MLP neurons of a small language model. Each row is named by its layer, matrix (gate and up: input weights) and neuron, and shows model dimensions 48-143. Each number is 500 + 50 x the weight over its row's rms, rounded and kept within 0 to 999. Numbers have three digits each. A neuron's up and down rows have the sign that makes its largest values positive.
After each neuron's rows, "fires in" lists the words (lower case) most often at its 100 highest values on Wikipedia text that the model never trained on.

L2.gate486:494428449510467429529422590533432506454491540540494526492540451531435553495521506454423530499589446543527446565479506483447521539540510550555454532439512541510550458471426490507526382488422493500532520529515328541471402414496509513482431532453535502481512466543471523532548553656560615501
L2.up486:575475488463402405545497546530512530486472473510504447510464383583485548551547445530455510547483466542503459512509541538566470543489474458600502440569535346543567528472525629497367477479451415544566453508477481517533421564486543556467577480460604574511539447485451520475509546611499490521
fires in: "chinese", "japanese", "european", "african", "american", "greek"

L2.gate332:448455568534522445481634502456529472498439531499488487457547530512434456474474464483460486490516473574405421462472527484529484465453396500460419487507493538497505473457461512593487547375571478513426510542512472612562519553454465403449447546570516491495466491495593468557529489514501399475
L2.up332:389434507495548467539546541585634420464416490485458503473526496519509430510539431454531483501552495542418448433493474529535615501416463555514407503490448529457525501400481539615513484488547456497472480484442457513502588531422447407428476556532508386444572384499540445554538509614512516528
fires in: "year", "country", "state", "election", "votes"

L7.gate561:527462456515444540567452539479564425506396440569598453471517442449514434411523457523471474522561546556452483483511509515638525531527550458598418523540517460421552552565487587475499546499470505494523482384479519481514592546458470544514481433565473569402509405485386492422476451492417551561
L7.up561:445576498432522588505565486501558480473642502521471594500428493511595561578470531547603557530535463528529448469485487511561486429408422476406512523624479493472489534525426556397486486547444456571534529491574416534642493547495524506613477510513503528493534487412496574542511533508571464531
fires in: "to", "can", "not", "cannot"

L4.gate185:430425503511461537516418627528507474470525509468561509505439497417483649381507493529561466564611478583531545554537560488451503506360524462567527475468512469419549504408503575548526459479449436505496477525573422536430501399539474460544510483494529470485501450550502483493545502504489484563
L4.up185:556600479467460483497549476524422521558516483620572446495526445498482433508558473411459458443592376446545465434568498474529459426566424486541581529509481465542463526477468512489471540415452467562563566568529463508486525491508527537538493505568515465599450472572436554507549392541593483556
fires in: "french", "japanese", "chinese", "canadian", "ed", "swedish"

L4.gate567:487445575453485458471545566501460535444544445557461496466527480494492419446513522488456518441519531501504448369515451482624564479513471522495529500549524501435461585456490520489433574472571468531434562559473618451508518562592518467421551510470588528406468503503463484523556571535495530471
L4.up567:397519532495480525501469551486553480387465500511576449429509461506454531460494523477537495490429462514561543470479603472527516548494441482502569505534488451523547438564556457549557491478569491449492449476588557480494405571471550535517550460520555524490414425439462435546438420504488464487
fires in: "of", "such", "trade"

L3.gate230:514476500431373562518467523457525524487511533463417507533474574447473503512489548582512550588503377548510439478493448416517481480516499506461549505530422500544475513451500515496424518560449489480500573488594485520415428460491470452596443476406590496537488504455499370529527497382420386511
L3.up230:515492526402404508565480525520491452492525523517357545455458545426473446466474548539521573553474460525499540512480443462501511487582424452453477580564502481475516598467479482501520539553453436494399532532539549505422491532468493549520420468396557535543564424507613394492452542450485398576
fires in: "them", "him", "not", "came", "themselves", "are"

L6.gate65:450471567546580496471489528540553452613438481561442429571463520560535503503559529452480498542422538415535509500581492525482556570505481536512505599470426514504523423410454568521489516500450549534502492553545451462508487522411489538492472516470479479461480495453382503508478579479565541545
L6.up65:466477471499543551500420517480465513483451480487514625534535442609523559421428531523512545470520501478546459484428484508562532565519583596569520487429512535562463599546564531511516485563620472549479463591527402528497505541435436559500527506505573403437414471569452472488459497483457471485
fires in: "some", "all", "king", "allen", "both", "of"

L3.gate62:587463621500515546545568520443531569391458458556477493450476532574428443505507395501586479467523439543456488500501579465580474579533596543404549466520362466520562585579596522509562553496487502521486583558503518525582507481508473456485494568553510460595435400515503550506606494427450469429
L3.up62:478473470499455493572488596532455564480508534446521514525407473506594477435470571466459524472452473561471399567461446571530516533485523466431530491525475535587488509493484438454537465410554544555568428486514480588514534459531497600451422450455484463576444482524456601422523510482520513376
fires in: "national", "general", "generally", "natural", "main", "maintained"

L2.gate167:502513462430476467622505483442523440431530537481521456492520473423537515456464453582435461508536500448478533495576485496558492512522465493588474545466524522523502502502511482573535483456448546521508507531543491627519422557421433495478476530537554487589429590443506448456523506447511510522
L2.up167:518564433533465501457451504545523462611509427406524504475591516500488520502511465556542473483517505432409385508475488610498522557517470552463483409488549470479444439524569451456518511450501570502559489441433516432504425541519540440530457512449515547453476566510495451468587511425474442450
fires in: "party", "games", "teams", "military", "player", "service"

L2.gate299:447516506592635533520558427486550580483415454561414502502500445518424492441530502529561527564616493518517508456464482533528531508393470495525475574523517451482481566429550529489460511497530422490443502546473428554429578477516490497517449464421523486558462485550513524505527559474504550517
L2.up299:402483541458498539467469507617503560503575435361426566455553446544551528489470501502523528514514533592522479592524465480501491472555448547440436466406496541476494529515530496520515396612471519491544444487503514470541471503462530517489529536410501591553376544492540539483469515492576506534
fires in: "such", "end", "main", "maintained", "primary"

L3.gate312:449427547503523460437488535515583589473501472490416564526418508580502457499532498458568567533521564506516513548535400519433495526528512385506584490420512466501602482507460474711479524510477416542517510558510609454555526545531539549443499451480554476391522402567490456542494436538535484524
L3.up312:478423524580535507506498375404493480499465515553540534477489587530509508446459513515589495465575515506460395459547521492438546537457460543369488550603541542546526546489487457497545459487466578431460528550484504449469465399462494479518536481474485502402419445490444559463477408450485515470
fires in: "all", "ulliott", "allen"

L6.gate222:499463563541452468513507540435438487633456531454502449523466505531512408440478559449407553564502573511511465444526479534561517527467501521455505598536470507534483471574516500430532438481491441489470398408473554471517530495501506535423616525550537534441522521521502450467570598567520604580
L6.up222:470482508524473411523462539540481493525524431424543434497566540454533470424509571577479479469534539445555565544569460556509551493471432459456519580515466547549633445540556610501508382496549511481404507527409513547514498476499482488485521645597504585514442466573533455494455516507583572566
fires in: "of", "to", "follows", "on"